Weights of a small transformer language model.
Size: 13 layers, width 160, 4.32M parameters.
Training: a variant of Muon for these matrices, 7978 steps.
MLP neurons of a small language model. Each row is named by its layer, matrix (gate and up: input weights; down: output weights) and neuron, and shows model dimensions 0-159. Each number is 500 + 50 x the weight over its row's rms, rounded and kept within 0 to 999. Numbers have three digits each. A neuron's up and down rows have the sign that makes its largest values positive.
Before each neuron's rows, "fires before" lists the tokens most often just after its 100 highest values on Wikipedia text that the model never trained on.

fires before: "ial", "es", "er", "he"
L6.gate173:442457531478476402497462486458530558503397446522434466472513457487536537472515430449443490500465443499563414546441551544520449500448537510559494519440445490544459494566444515649521528513498466501469518432549526586513540425557524491539558483502487524558485533381528542520468487374522514467547494544405576552568608476531536477530480429487424461392513470486517524500484510533488479491535485495534423504556528471570459580489458579447500454391497488546573570451554384634501551599471511
L6.up173:553506540492565441498511549505559550499445500492633538472439480496473543436516392481518481545516444446502487487481515447578463591514529533394535543517486476424449510443563387546502398593477514543525535446486574488575500504541443412516422513553592468534466405478556555559496514572527521567516423576543511436562481501577488439394463486525471493580493569539445528530441493508543518441562496571487551530479505504495444468586528412503482444548427493595515578517421478451519504394471510
L6.down173:441553621553485429481502517443489438462482569475459506549473518520550543467506454599474524617499481459546490468477482558543472504460618545521526538511516533550611527511519439538520472556401474576563496521437559489488433428625465445533456548510518424542537433451533540490441489428514508506563476476619512529536534510554473518557415485455511415502462490610485518456542399586476561481460588511502505541482454564460422490553481525530480494473499428579528515544558428432545488561374501

fires before: "ed", "ing", "or", "om", "t"
L8.gate295:525505494503453479434470535540500463500550563521513459423531509416507533483430527527517372450507519534539612491488467490498373575479376492469554485519527461529536415569484568539458511584454563464437458549468421467534553486431583560439524627546471543463501525470521495414504498457462462470491529437432503499449524559581456492529522491430488459497509498533501414433433516433471494605519521496485457484631503416479503430562450506569500568511467450483406540506507393473571511510522614
L8.up295:483468581604485448588475467497547517478445462511537561529580458471501555491491588398425470482541477510424486544525440579558524481430496462425474537526508462465461557460593485485467470359499528550462522396431479524503479564513573567551473445475387534516431403537517542576475505474571449447538549407522518472454508469481517507461434525581528511429481493530418481528439433455493485513574529580507550546552535484512550515514451505594486508460497461492413601538520491642524582506533464
L8.down295:601478573432592486434444552532503546497505567433511525548470450390512479505557468503513469561583426519465575481477511404448526477494502464493569483508521492477489366454556492498541442505495541476494500603505477634447487502463481536511446464562485500513497497422394556457420510520510478524541532560506535508515515562517491450453561463502437559584401499501417546456540511555506573482538496519422452499494365516495533566452582501373502522545605583497423567445517420455463491456487530

fires before: "ome", "a", "oci", "re", "ist"
L6.gate170:489447477461505569469474558414505529520555456444487490491551514546557479505494482514456476480528469547393467553481493483390478465534479490573418489546636590401437576498486509421485509513506498478515441470452470525534498445420525515545484482451491569405485532501491557445606512527563519419480372513406569472431438554489503467509552416543504479495524561459522543421520508402562527522507527531441531523536419423492478672547446548494456470463496542490450489524575515396491477539590554
L6.up170:491443426489430454534470478479491523603532489451514506505430581475499478501507537509575477520519525478502435465433511446500430509517572544396539513481472539563465550446440542606465690483535563567493466483601507477559526456519444426481588529468548531489549426425563452546531575470487596454449504492462578458532466549404427462506553549450490533433533497390501521439532547501570578447429456494490505556512495483542550417484466393517550555440472474565478508541475546511549539438526558
L6.down170:511483506497477453540533504574466549613563608494541489488459539573481474538471571462538439603483564420450465468551475582542487483546543473419561563414519497566518483501516546527436548465490492583593594445588530521422521420554414520442499525401497504575514450563533429419478539476488501487486551473479502501485399575531472574445517569512444518459542465488485547522488456542557517466458430467554423580492483450548595418466511499439601587489419440537490513434511520508454498414476502

fires before: "es", "er", "ial", "ing", "ed", "y"
L5.gate52:465426552529505450407550437546501524464485507491530447510498469501469517510513503521523462529441595461553589482507513477473470439520489467493464572557458479438513506564489453540442459577507502481409566521431524585382595483536420468460476520458536488441487488484548535449476459582578440457475516461455470589484541533517396407486583469520442541390549512515505560494513441550536400403513587499496496518525502570476427518355426591572421573552583527565465476521502564525543543433509511
L5.up52:426532516464481510571508470525433507438437446443505524521389562485416547528534501502502441479465530480445574530497465485508444420496456484518511576519527462538475494530553537506395416527399472495485527480521510515470409553506539463594512454524460537491577542432522508589517440491451474452543481576449649431533382403549503477520562395506457443423530543517579425615503475558515427498428579465556510604515466514501496416501474422531541515491439441523548521523536601474532494504549525
L5.down52:452535468523457490522600469508502515576449441438445564545428515531569564545502482524431496573569432513534483519477557413473504593516554425472519461427452509578504422497535553485538515512462466517564492577469518566580448481429445433512459415559516478523438519505518533538542528457579533573523487496563466485437450503516494501555392490511595513442491624488450507479497523466471607535501537588533484469581420405600523547495524483461523529475369501476407465427479453486501597523438579

fires before: " a", " b", " an", " is", "A", " was"
L9.gate425:479542496466407530437500532496487522458460445507533506548512390480492497475386570532463440474461525534575510463488541423391444593439553491433452454476443532567547499405423499488532432477526582488542562512546406470494509556556523546534622587439547553437475538535527478495513493543494551492465491476468445506402535542432449589505507496420573474496482458554489471477548521556494492498476513539472584563532555555354487419523438514501475474471492466555506575499549556418455541394451402
L9.up425:504506561507441479503466462494469489541473490527560537444572422491531468494506398476491640582504621537587434504504543576516516508422501460459394518582469503507523610532452554455468546486417523561548484568512551503476506498550507507609552472563530538508514600517533514506517512513458523614451554539576518475453456462423399469454504423529527548498536482482530403534567450495407499470545422521532581446437530487531375543535443546465554450471461444511469550518448426453449519454516432
L9.down425:546538504566522401479472529494513513532425599433417443576495548454504520429539584461496522378510459485569506486533548593410544532560454498523494528508517528373507571492455582473520473497491495487496451551500402549561487471437371450496435474528507452508467555434491501491548480457599520564561470521402468391452477472586498470584491492444492516573504548534538506484421564483512606462448517465592473508513470457553484480416484452574516563465566562489502530477570562523465502454518595

fires before: "ed", " to", "ent", " of", "ing", " by"
L9.gate351:462518479433528449424523559579443549458420460594351512528553446533510547489464534579621547519557576565463502517490460436479471516476436422417552444493440472570442567536542460530523521458531401456483470383510488463458459472485464528521591474519560490511454558491542537528452565495537522446432540547456605448429525532503433549509581496563535556536545443477455623513500570490532446524449453417498468469477473553433528568533466509464540457481554545552569515462439575508505454546488535
L9.up351:521512485489496497505516485545458532446421463513555543451497494396471424592476524554486510418563521520495508543495552468440549568429476499476549587453551542645513460513560492520515492410600558529474510592441527468494562550461502538560632436455464494654505508615521575467513518505480471486458512456499433502392472558486381544474445521534416557535413472454519546502538449495547479486492462515550477481488496515480345478486479448516559386521512535542521461504485518399492492546478516
L9.down351:466529435525535485491543492467534456551524380493419503399509466485534521536512518418576614497491492498532515571508456487522464492529497537473504442476486438467488580399494418504481476580515387519568513517485514505431450450503529432529563418575568419527558508506525430526511547452504490553505424533480549549551575546399518480558567483553500369486490571390518516499450622588565614483421580543505509512551504504524556408551494578524514495525520464499415583526484543465514536461512549

fires before: "it", "urn", "ed", "ire", "ia", "ement"
L4.gate419:474441426412482583471494492538520548531535520560459482508429528505541549389502426484418540527465523508467424463535503544468520624439565519432496522538579547486575573538526462509555441529490546521579522612447624598470586436530521521495389453564477489539489509560532435503607554490455544442415485525657473496547440521483520511446509582523523488548493463441514500537589467588509468490528512521466542426565506535460457564495470506493525521549496535526532564514453591422511481527446521
L4.up419:435554496410454627486423514515512504553446494447438502503468499452528532462502398535444570502469454484491383480487537508498554505415558534453488596462601550490572507533547479511520411492512481525572502534490533564423631381518562483584434493531470444424494533555551502527599478451443545441438533486508536520537357427552516549461496538514574495564543550424525507539505552539480419487541579443531473488573478564486447478572481448484514582490564457529502521530534541430523477478461463
L4.down419:490504459421419526507447496612486535493398557511449481551595484520444500436469531527430549550457454447475453544537476539471567509380512464526549541461566584495551526537574558540483498459499487545480489543416559632481549443473491485482456471475483505554550543510526467614540468486441538428411553465499439507520479465590530510367517545452533526530546589498442538560469447480538493541504506551358546529492449519515462497543416510542518508464550602508492515452488599461463466423489614

fires before: "id", "re", "on", "or", "in", "ome"
L8.gate122:423514497482537466531524597359449500513471540560520529478487551511588528546593440548417568431497471451476451435551529529411523492408539532526484482580524445483488487563521528426470411438464444615524513503445445554584523438494542467553486505545475528429529506436559531475467496475482595511606465578438504450497470562555526502538565565446430504526421543505625453430468441492526554499554481513530468546518470457602529492527514466518500424426492499555439448436575509510512623494504512
L8.up122:451512447591586488541509524511536458511487426491505545448506547519491488533603502500406499534532540526460502510453436583490463452485490558508520463505520521496551537471539559581448476517498506489505612423514574442507537440541524475597503434463463449491523502533534469541504504493517452485535499530497457477433381494504555449604446487522522455494482613498574572548463488578479496490540530527536436557491442574520465532603428451554389466464473452430352390406597506446379590525509523
L8.down122:438360553508541438563532547539529513536484580495511535517481514596570564490489481498475428519508467499481425481447540545545491497555510477502451401596534454538549609456554483525444519519437431471422438484496584522561432498447501508495491512525413529407541536520586495518423443523557558514617478447488411515509484447474419455505491477448457471405496461471530463498519493507415512358356531560486473592529534498485531577541549512529467465407548472560447483500534583450468483511459526

fires before: "it", "n", " as", "ated", "s", "g"
L6.gate234:379522561459584516496511583438445514441483517469503598480566487536574466417592556539482490511498461556479573522519521461443472456499575484532508520467472471574459495478513535410495528520560508560397467611457524569514516422548494489461491505468448530513491524592551544465484521585515621502498507494532450531524518505442548669482537464483503474490506517519458564559356387487443477486566428558451488474517536445433567450548480483550549579452554575573420511461552532463545515464495483
L6.up234:551471604524555534458477536465498412497580465456529508473475481583505456513508518330467492436481410512413545609474512399574471504595486418542399493446577499516495513506423489533477497487567447477531515557426519463500460567539422486501419539590445537523525456543508472393541520439476549449429497651552590476561576520478465537524494482439534490511593509399498461505447476488535514544501441504559489599544535535485431527532549547518548441489520531521481463542470482494520486444486552
L6.down234:527591568499600419475479439553494572535477463458483478537459566424567465536451499496496449455442524498423507509518383557422531497618463503449518455496566533431453470481523577446463521497534429497569462543493599463535462519497369501454454526546486486498469479491575550443414501455427524481423485605429575461546507452459525551421485415516513536471526433500495521447550552456457477450464470488431466579527513470530470540580541551547525456542455442546542475403502484480559551396410420

fires before: "ed", "act", "ing", "es", "s", "ion"
L8.gate225:518468488459472496405536479553381460481444485582456475449516493539526489507574496547514502476527475533509597517480529524539446521380500505510559415479512494572571490483473510507503488495532580433480599585630427466648471549521471537580458568530479495517471479501536496505504518532511498542475475386488508464488456613516472483552460575526516483588483552504388519426410456436474421517435543537406437518523422499502527554511432476458436575500464558508543455536420441446591575456543475
L8.up225:542459495477540451530526488496509505496446515578522406466500583473533524463445471549432574426486403515544410434472552518474463501458595471469562520546520554499552528429555424568468494425496580473493528525505504532474528488489485567488576528488544468496450515434471450535483547485484588487533446513496451460429633514416503496482495450533474591567424482474525425465532429481522576447408552462523508499587391556524521600532449365466437436420518452462541473494436433533454426540590576
L8.down225:473573539535479518525433498477482574541478517484486437490447422492541491547446580397496493532507557504591557415369523448405555448474511471494547547486479515455444536503523489529489515518480454518433393454416570496520505568436519572538468531519414484501567507495490509534496385536394572595517462572494478567549527419475375570517486530503470424394537542522442555507422536505552533502532490589500526499487472605551431582458490476456475501459566522439450515515521546561469441482432586

fires before: "or", "ord", "ident", "re", "ome", "ight"
L7.gate80:533470360453540529612536539519568493510543519535510459387450515508579570429432478505426508521520557462419549474380522574466522464515540510595551488570442451525512460493518527488404588557476548580492533492408508508531480491470508529493508434425505545500503513520603465464464532470501468510536491459528554542558474461406474508554464489459562534395508571476519505485446446500469494492477522492505555469526480360520505505361512474502451506442517537514434439399598524399526579422510548
L7.up80:401507634510400523457573607520515475446511536570516442523524485517500485448479540520441604435612496484574470442500582553550486396496517529539469526520534426500520475492523394492482615481461516482456449437455600531510494431435533426425584483489505481528492500506575487515509486447576548513464480507602497510454518591473465510538485540490418502499455441481503568537414577538526447489416474443513506454486540476601558511453486439513549551502527448467449516537569472437394443582553520
L7.down80:556460515445483436508451438509485537539575463530562486529503476512521490479510464450518557508536518501398492466541522526573486557484496468531570478558540425507433485536581465535443607500492581535410451442453581555588492531431418494519485565508449506589512529488598537489448533542552536532536428488563379513462516411587524530412473537549479461390442586467607432452529498436521489451528423505550576434520509428463528441474453466486495526555423461457477374471585513465449447490553519

fires before: "ed", "ing", "s", "ant", " to"
L9.gate324:422494408490499465493372502558450482541530598479461602507545539398536539473590582398566541457580503574536516514475540516456411532515548506534529440485472515454458452566575485475454515456466470467511431563459526529528496561460491546437467535531566539402472571491530407584592494484484505442487517594513546480507460497482473419601471492553633503486465502481411557538449518511457524506535518438507497397480498598473440488436438494551543565458517526450537511547449553491466504485587563
L9.up324:593499444615537495540404510504488477477451525473559497546444564392461450495471503499451442469458505515486500459591572522454496512511545568428585486528572438480413498494620497594514449485453438442508568448494552556532537543546486567387579508518408490542422561484520549533578412512511517519467526560484471523453550479422389438493493493546562455452510430478504489580476438512496428535486431535518480425466464480499428588535474502587526555439527416467484428579511419536483495555515534
L9.down324:438494463577507521517534511396537531537462491470520522537534444406504502433396586465503547447565487414569486585516484462506482455412468493514481492433517488486434456452445465439485485467483538481481580441415500562505477533526533499509586515491498459612521444538580545513597531543488486529459501525414470548531535569538473517478468525528420457543494591589458604530517445475575540560425509453473483624507474421353563477538516493539514554505446464417417526521416562529442505515562417

fires before: "ag", "h", "u", "ed", "e"
L4.gate7:493492493553474493456466402468653506502538451503533459478561527365505534519509554480495500524504443443515508524509455485500521560585530577629553427503371453583480460517520445536491548555415553509398460538504519531482557433496552432481532509471550482474520545491460584357445444557568490554467534487450477444431451526427543415495484540540519481489521463545480502545551584466443516594446542506485457435499525471517576472467525452400518506503518433475435413426441591497524534496446528
L4.up7:592523484493567453560516471474509411536460477491520458528457517527458503475423487503574452471507519543488612535547475530515610424537495514471473477530542382555617596503473541502560502530496535532474528608529432439435564385477397539546535462487479520521453452439487572572567485433453538477445446506497466571568588583591456496521509451544547492524462535503466509499519450614460490460492560514469467477509523494525469604468366485537503469540492550493624576463522495498501570550569443
L4.down7:519629543536538445474529396517513500552449516435497465468522487546445563456533520527484499436618509456544476505471525511547623428565477513483526506537490430449558561433474418471567544454490471470528515538554471434397550392466404530536545470453581454535477479431440597516556496572441597376547499521604452470459489515471492587547533500525553536536418350548512501478494492531498512488460480529521435464548499479568477579473467489523464504475498465497549491458491577504509535593583477

fires before: "urn", "ail", "ain", "ire", " of", "ri"
L6.gate278:445382519443549559475445520451482568520451503493539501436490509512564469489597489477466477572510525490470504522525458473513565414499450531540478528511514515446568649492512524496605456503525553537538480478549524415442593452462444527462504617462586515488484513449574515479512464434527480424540485411530534543600550452471497455533552464516572503525515509425460592490508363554460486426550406399491529466534419487481485554521475507464587446497426574577463478386509479530506468587447476
L6.up278:502379495499519553502436461547558453482491496582481457487567540495472487441554536482539525418467520535483493547467550460479501473489527449427497510455547459491479558627500536595549527471579501455489457444431618465453551412548517515532542440492414442402611471447510534433534500488433470433509519488536554505492517561450567481522537563490501503433558483497523547457518379518489332505478475530457522517447346457492510541481504517398451481450472624566512414469476453538472492449505505
L6.down278:511493548622453563608484549562568434516498570612475518449487613488410525503504424498533499479458530543418462552456530484471466470511471461468530523515547498507484430587561505551530542457489516539431466518454677523479472528539580462483590521531488498427567482501494479501577467489502490512493583527486586530396476535538508549588464484431473543418590540511567517594477547513553466566505561499431460501461439524485608546451508528501459513451419510416552497493527481505451584417520448

fires before: "ome", "or", "re", "a", "ad"
L5.gate164:520502511572455589473592636508550484569500453519522436574393407473510415508520484473480502507428522512436475456471567553455532488536437580492462479633511532547484464447554528485501596506486457574397481420557490492434514424415554470480484506554461524482519541470551485500577442522475570470502470553492505513524482548515613455512525503340514519473428480398550500521513530414559551424467444535474525484550515476490580564533519484549546451471478571540496484499628486518479510432484555
L5.up164:493529495456537576440544488494540488555499560527508511510536453497530542522456433481431516509528603427463521567496482516512384458535494572514452496476553558503495504557503438413317497541373509551543416523594488554534549542563479465411509453529561486487549502397582450453529422524553509497451583468436516476509486601486432492533485466535553545487509525482450439455560499446553553599520478534554506498510509432527551542532486484489508484460529449500529357518598591454551545603480528
L5.down164:492544501510503570450549579463537520512594592509495434527449493487567328483434434483441542547496533546402489519506427508486494534570510579530525487587518563514499461455426568482435593510447452527540456431603555526453578492414510431398419499538487581519507529454526574567558473537428563470469447543448455487451516582551612546525565488472471488498404478472527469455539522485512449499496461573525533565525491479481522512587556504509495498506495566528488454479617498484395530440508516

fires before: "duc", "du", "g", "p", "per", "t"
L4.gate307:609521576529445448503595508552518475481553505528460492493471450549460551390472564598475539497487605540538490450563499499510527451559502524525503513492481446511542487488481565546426524623526578538545589486470508427477534456486569519555447473515544508474343442495474574475546484588471449507410497554489460459562487516500486469417456455496569518538495481492507437537461586632586473459575530515397520469430515502509476463484406363465553496517465478481591545479481479515467544493506601
L4.up307:578538554541470469490609500482536499374548500487400540527532460490507581372493526592518492421533460566518530464537503506505595482581477520510491604470552461499564517450426572502444504569546493534482595443521479484475626442536560461533434511415584461555427428482424542493513520557510483456496490463523465500524525516507520553539466390544600465568468521530531469551472560533513476489580541538408530556528418490521462537502474432400490428524520514524638530472544474525541532524488544
L4.down307:528528540532428366547607435497500440502497445522463555546412460531470555422509561556487469503447562519589522529487472497546617453541561494595501550474473494536500435526402638539388507546543454469599490497400487478530536409438510465547509434487527571495381470468411461505488506548527506520441524445398493498482480453495581444576469450427543474480489522512414488507461551508549434449545440488492499564469513513471549535471463487434495451477495432477590510488540450518453578449481526

fires before: "ac", "ay", "an", "un", "ight", "unn"
L6.gate118:531414510475556464510499448433546535579479465506555498550517488551518523489507496471568484491584586477389612505487477583459517509508496464547495595457418501465485440444488462466409493520524537487502604493553480496513557552471397487485541473468460456512528465467441555521476429559469439517409551437484537561462425425435605575525528505552535452547468568540501495503522438459527626468434572488395557578467537472561436457521602507533493436505528556401459504462489490423537456605516577
L6.up118:432399524394610512424536552449528488582429502486575492521508441516566506524484512515482545473521539517466608484518496596457504619464438490531490556486537515515479506509490430493384520447454519467526615483480449432506538582510475425514535511473488421493509485456433512506471502560568424483508527502427541553483427502448579555551498551537507488567391544514518457608504485490524535449483517458526572535409466509634507417454580542572489443535562523397508462435519505490572412541483517
L6.down118:583485471477486428542443469526519479573429549523483516558532548544482504465614534489538548524405586513449529506537534467543533417493533496541428541501415501511477472602508424458550544537509485507522514546525573448510506566471428580486456400468435470543550458507385508490555493481462404585527548459429496535423468471415496556600454487498533450547437475567535501465527489482516558464472533490527441552456550619465440456553551436527455429485454518432562564410539474392453441489590570

fires before: "ac", "ated", "al", "ay", "an", "at"
L5.gate309:562536467477479491462518516506543520555451595595474468423496447504513594529539471423477575515549543559522524457587491528451471541512436523552473551514522483481431465489458404455544560486518542475515582437467522431489476460482553495467429419503534475474426487532502513488439493582485429424547449506464526490450548496407503535543397430504457402450404464537475421487485418448413644568459508403508526621485523495523459500500522463593549475614432406441488477471491557464467486498496572
L5.up309:589562468555518430429487543486568598568462508562449486480590425551519550507518469458485577500552577551465553472565546514474461459493479453573397567460523471509500495536519542522543525555540541498594573455492505421504521505500470502376461413544513440488482485492548499449517517551485431539545479472493559513492547577399476520535397476538474423585407457541519478485560470507448560600458417420455578603512534489528384519538532448618540433551445505490446525460517507475533511498477566
L5.down309:539516478538498487492423486524481588514541592474501502602476501515585538476474484417508489532479548615463587428501515401474476523481496494558421586422485457369517495472459394550544478467513538456502567480539571504556547487508495461501498396518432446468535464540478452495623562516566438529564543458519465567397558481436444574575373525509542472488476498535539457569497495517494567554542482443476531458413503554479464467495517484530562475442489553491450434454489417450454453604573552

fires before: "duc", "du", "g", "fess", "ject", "p"
L4.gate30:514513546434511411481438512485521414479556500531417595520510572494494545450495529528501550554462488499509545439561558564495487451576459466546596437442449506409529454601517465554493475523461582506477457499419469565481436583461546510469469489579570490523484470532497545481502452493519541569481446492545386519513466540495413474500493481509442559527605565566536470411478568499556535422426588429367556516533501481584606518439533486462469389448452538442468518468543463564475435505452546
L4.up30:472509529479488517498579418479576499517506531484524544412537466555409509454484499438414464507538487534450535592427456518575483452554534515531563616552468517452579616513560573473417542591546423479504493590430529495537577447513473438573531406442517538464513428529504559469558447483527444438502524442543507453565606524416497488531496488497548498477483514414396490543630497534524548515510462473443544539466409468403408416505439462503486499463480492514554487457499501506519462555543587
L4.down30:476518505565555481460506509451565488538420479523466517460464502535459606425572559488544535503473464473452614477459517505562512475496503540553598517552417536554429522540545540458479503503521387472505476543437452483524549572523525495487403618568526460419538485491464558462534417465500489543517579591543507621559520514629507462501467482418530593542467473478447450592469510417592538506487539406444436600463537536542527511519519471514500480390559477549533519458522431492444448494424465

fires before: "ass", "os", "ub", "ose", "a", "im"
L6.gate64:513514523526568490450419456520526539484471547627464515408492451548531508474588519547488440426519476539534512521524494554528466506515500533538458438569523490356415460478483449482517499457504549488495480470534466511541487512525468538504466560436562473450445511404549509551477494411554447506463527571402493509558430431455537518369411466505596528456559446552519453521506537481506519468397524496437502529582517470515560458585520461646545466445539514428477371560507634516443513544484532
L6.up64:575509549502483466509479482509486462538483620525516492460561475532518539560502500520550547427455531577490465500442459572541452458426515533493441451522443440483436480601545436489534540477567485505423493420549514520469519502484522495420489517388547527504482544517509566535572529435581453518440518525355517486555520475496501528419497524530552465487551447525519466426523507522381510457471519525441535574575468507467550389499514480553551511636466627454410466389573574483492520626438506
L6.down64:511446482438559473538462511479579469510505573556504509516550472607568639455518456549516407485486449525514528565543508403539453533467502571525528598508486527472423512550592618477382500518471490477492544463493510557498534545611523587483499508489542473518516544444522554561603524462564433601505463406510516416515492362559450501483479424554492458524497461587428435543538382454489489555464585499578536533558502459472565442481528499490510512469444525447505499479511448499444465526544503

fires before: "ass", "ub", "ay", "os", "a", "im"
L4.gate84:568434548509493483488489509449455484529509565411500486445537430553589490525492576555511410478542471509609499509514481448408367461488594567477482461493469421423425546514443583457461530564504545506408498460476470525561452495539472506437465498482407598524496512575534438435502503394532479478465582519552480523509438402573540542479474543492503433474412408501518522516518548509430489491527430473477529676552586457513571537564506525492531525507530541604485455475519545481440501528529520
L4.up84:525486569484530560506533532563475450535570498436558531452506489582569513464484486496483484504530477564564556482489458419460427471462516608508534520572509483395465496556494523470538501525457572546443547473485527503623534516473539472483442462502502546477533468528564511485515473464611453496456506544532580472454489438521522595467512554528596466520457411556504553492633578516450501655427546547549427600538631500456540459563470579524545557469516494575440464536532508393452531569491531
L4.down84:495414531461590488573486537584443485558417543450537457468497490580547497553471448542545466437487505458598543547466562391560401389458512491543518453502456535406465469487551557530460554567536497550442482526464473566634483487572516580520496470459589518523492454522455454438617484443570474602415525525551556474520480440535494517476479486586488486495437445580426515545619464510542470542419507529557543556583537537481546463469470493475546479515500527574543453458520517549507466468554474

fires before: "ay", "ac", "ace", "or", "o"
L6.gate436:542624488506568526572524503451463459519512518548548422536567489420549589482434560467503558484501558491477586530552602452494466536565515601504397568518551562400502411507533467501439503500494481469513487442501541470508603437496517424488527501432606519536495461464526502517509548389496443507568487463497385514527456522371531500489517428421505486528425533508577507484498491494509518507504500457442521543440466475448485446428526563538372561551396539482492403534548474493523517557594532
L6.up436:510572517494538515498463526428506497490508578598551429512529455437547534495454566529605590518549530519579456467514527515565507518521529537477445547482478471390474464526554474509461508509575479466495447352449477461438622491516436437463505563465571452539479445502514472485591556511517493483526445462529503506545492561461499501574490486436530429367392480446502494402539523501479539506487534490451555509439495532529499548463534577517360574485334597512504470501533462430506543519580537
L6.down436:477633543536494489452464485497535507454531512544569475604487541505573416434494502437526411571520535536403475562545507408478526518526491538556444538433564496379397451526563491558481522457482513520508459537484520504445557417520419550448420530483577452521436484406535523463587536435468524496555467458530438542535483448484597526546403537486393488438479511532511521473442516522531573531496469418577455477522586505445448480484554468504494462541377518559478511467594510526450579521575488

fires before: "ub", "ass", "os", "a", "ay"
L4.gate184:540510483499462414441483476473501463494530577553530489498603502570556521582541527483511538451558547460615495523575492516525486531485471499490490392472519458507545556641485483473411532580546462485428471436524526519511463556495527530469619443502521515479500546467564513488512612508554544544562508468543531555444477525469428511568525494483575570448581403650565434384469471588505507497378578452522504586513463467544466533454444491484489485527523540523526492456440594550418492540466520
L4.up184:416512492447503365528484488519515564553452546454535522401515566578515517530550575481471464524494430481549523500446502508515529553501466484554561421519539496404513601517422521511572488533495461503456486497631553504548501524506455564523575508526541422526502544430522527586484572470514545621483460552522536456439464473451510489565437489495475478538420379532527490464469517596577433478442475387544552513484545370520458511510559486533507548415504568591502518528527579498464550601476564
L4.down184:496533526462450444540446506474494389537423489472538503418593530658483538493612522446477417505518470519548483455484556508468456536518454485523539499485592468419464580576535493506418519556402447462496486517584545502527486499564499455496492503478551452541471602509546492549564637519569468565548469504471557428456436476463494420466449398428522467553539538520460517521502455482557457458421513462516496541559506477549558403463556564499531560477539546477591508433532496550460504631463457

fires before: "ub", "os", "ass", "ose", "a", "im"
L6.gate414:440414486424437494473429533468520531460469570438572504541575607590587489499511651521450503494458448563522476528439467507455431439470511450474374486484481546479468509484519518535416538483453494551517591517470444506520517463532572481516555531575493551474447539504614566426501517520566428518508438526512494549552427526484466475476416429484552484452452494538473526590513484441484554564509482486494403499592504498516416522492570511547513480619482564479553416425496485467481496641442470
L6.up414:547483488452469427477480480515524516518474576382523461490579469524509571426455566620447527424500480559504450538414424502548451418574564455432506437519449506557433553405512504526491452512470487482522407501522500499464504516607582477440522489464489490485482557488562522445508601577508405505552574583463518454472468456484519499571448500549521421539476351548531503471462496550502535502452548499466523506617498436485423471526507451427596553509449551448492443464558567468561576559448476
L6.down414:450451410536523487413435488524512495501519490428520527592562615555484464463590575597511554439544521485516431553446492392539494473512486434518436535472528543437468560503538529539411498496370426479495510501523527526553504491526563503448507540510458427572482499464525549457545622538517429580508488488470464531513505435468443464495439511437484543508549467545524457420436456481486528551382511532523488553590536555521457358477428466484558507505448503518578515432514518448441565594485397

fires before: "ed", "ice", "-", "ic", "ing"
L6.gate327:512521532502483523487469507482485522570508576457460577450525502521539477430564529466509582459613435581517567552557605569498585552500447513572482502549403494527611471499561514528596591494572505460577528520528530540585379543494439471476475561544546419503492504518638517440506471559484472482495458439526546496528627616463413462521548531482468414495474470398454494486461496448532461414423513537506507492464466463565463431483530551500583554495553511513429533460461515462497493450524527
L6.up327:428556531487542545503533559513453514462525528522487641470555430521512535471515448521569524450504437533499494565563472526486555597546485385573479497510456483529605449579559453518521579478498430469480528521483610507589378484515472522407487500602489493478521450569515535447464422510588505531443498461437564499440612524536557553525502543459494411434479498479443476511435517440549442397464559487580490454481472516576542533525484479483491559509527500533392513487441530468463623416530525
L6.down327:490563463478455499483486497581496528508510512494548573525522446491537487490536527442533554448577457545487448494550476397445460489545436501518499398561583446528612499500551446561518515472509441514502545439464446484514419430490448593474464481484431451470529451466392575480512479544534382443449406512402574496462493588473471532478545518449475522519421465498413533492457482412553507408537493428624415482509451536561486525602474463482514545515389609522460543513459504498491596420486468

fires before: "it", "y", "ry", "ican", "8", "n"
L6.gate92:486399504451554510462494490501478479458537508585615496465579493475457549464497461536431568552538412512387435439486532561495495475537508437482418391413545488427455525454427496459512519528538490542372437522499500432498403539636442498539439492485495505403540468578547426417567526492540512421442509497513526518493535588524496483480531497565475447626428500561479527496403440534386516503490449489476531502570423550475520468595544508510490465537577512510447470556512466534506508490540480
L6.up92:427485567504503502457577468513527442503567489530597564564532501498606618536549482559479504543532434549430450501527476569464494497508545466429519501528562550532399502494541437491570508511467603478526528557504384430498440490479530553515513465547512510561471432555530514429555509640561586447458522496529530489479468442440451564433460442495512521490527415467481516505599489526433527545485491419481429558471487599368442437589468518465516571464480555536547437554495508445446484481552419
L6.down92:551436523461498463491530494491527505559389522525447549450452485560507526469484483468577557407548439524491597461548602477497410524487513435439539485489476582379547508570520521434455554558473556381566527508438437505530427446376443578536494422473520533512509513480517452487459576573524502388447543482465526496548468469468466460503443502490398495438542545447492603532553487497491493458461506472487473581449575502537468466501475490471566505384518453609526448466421498488431600478459472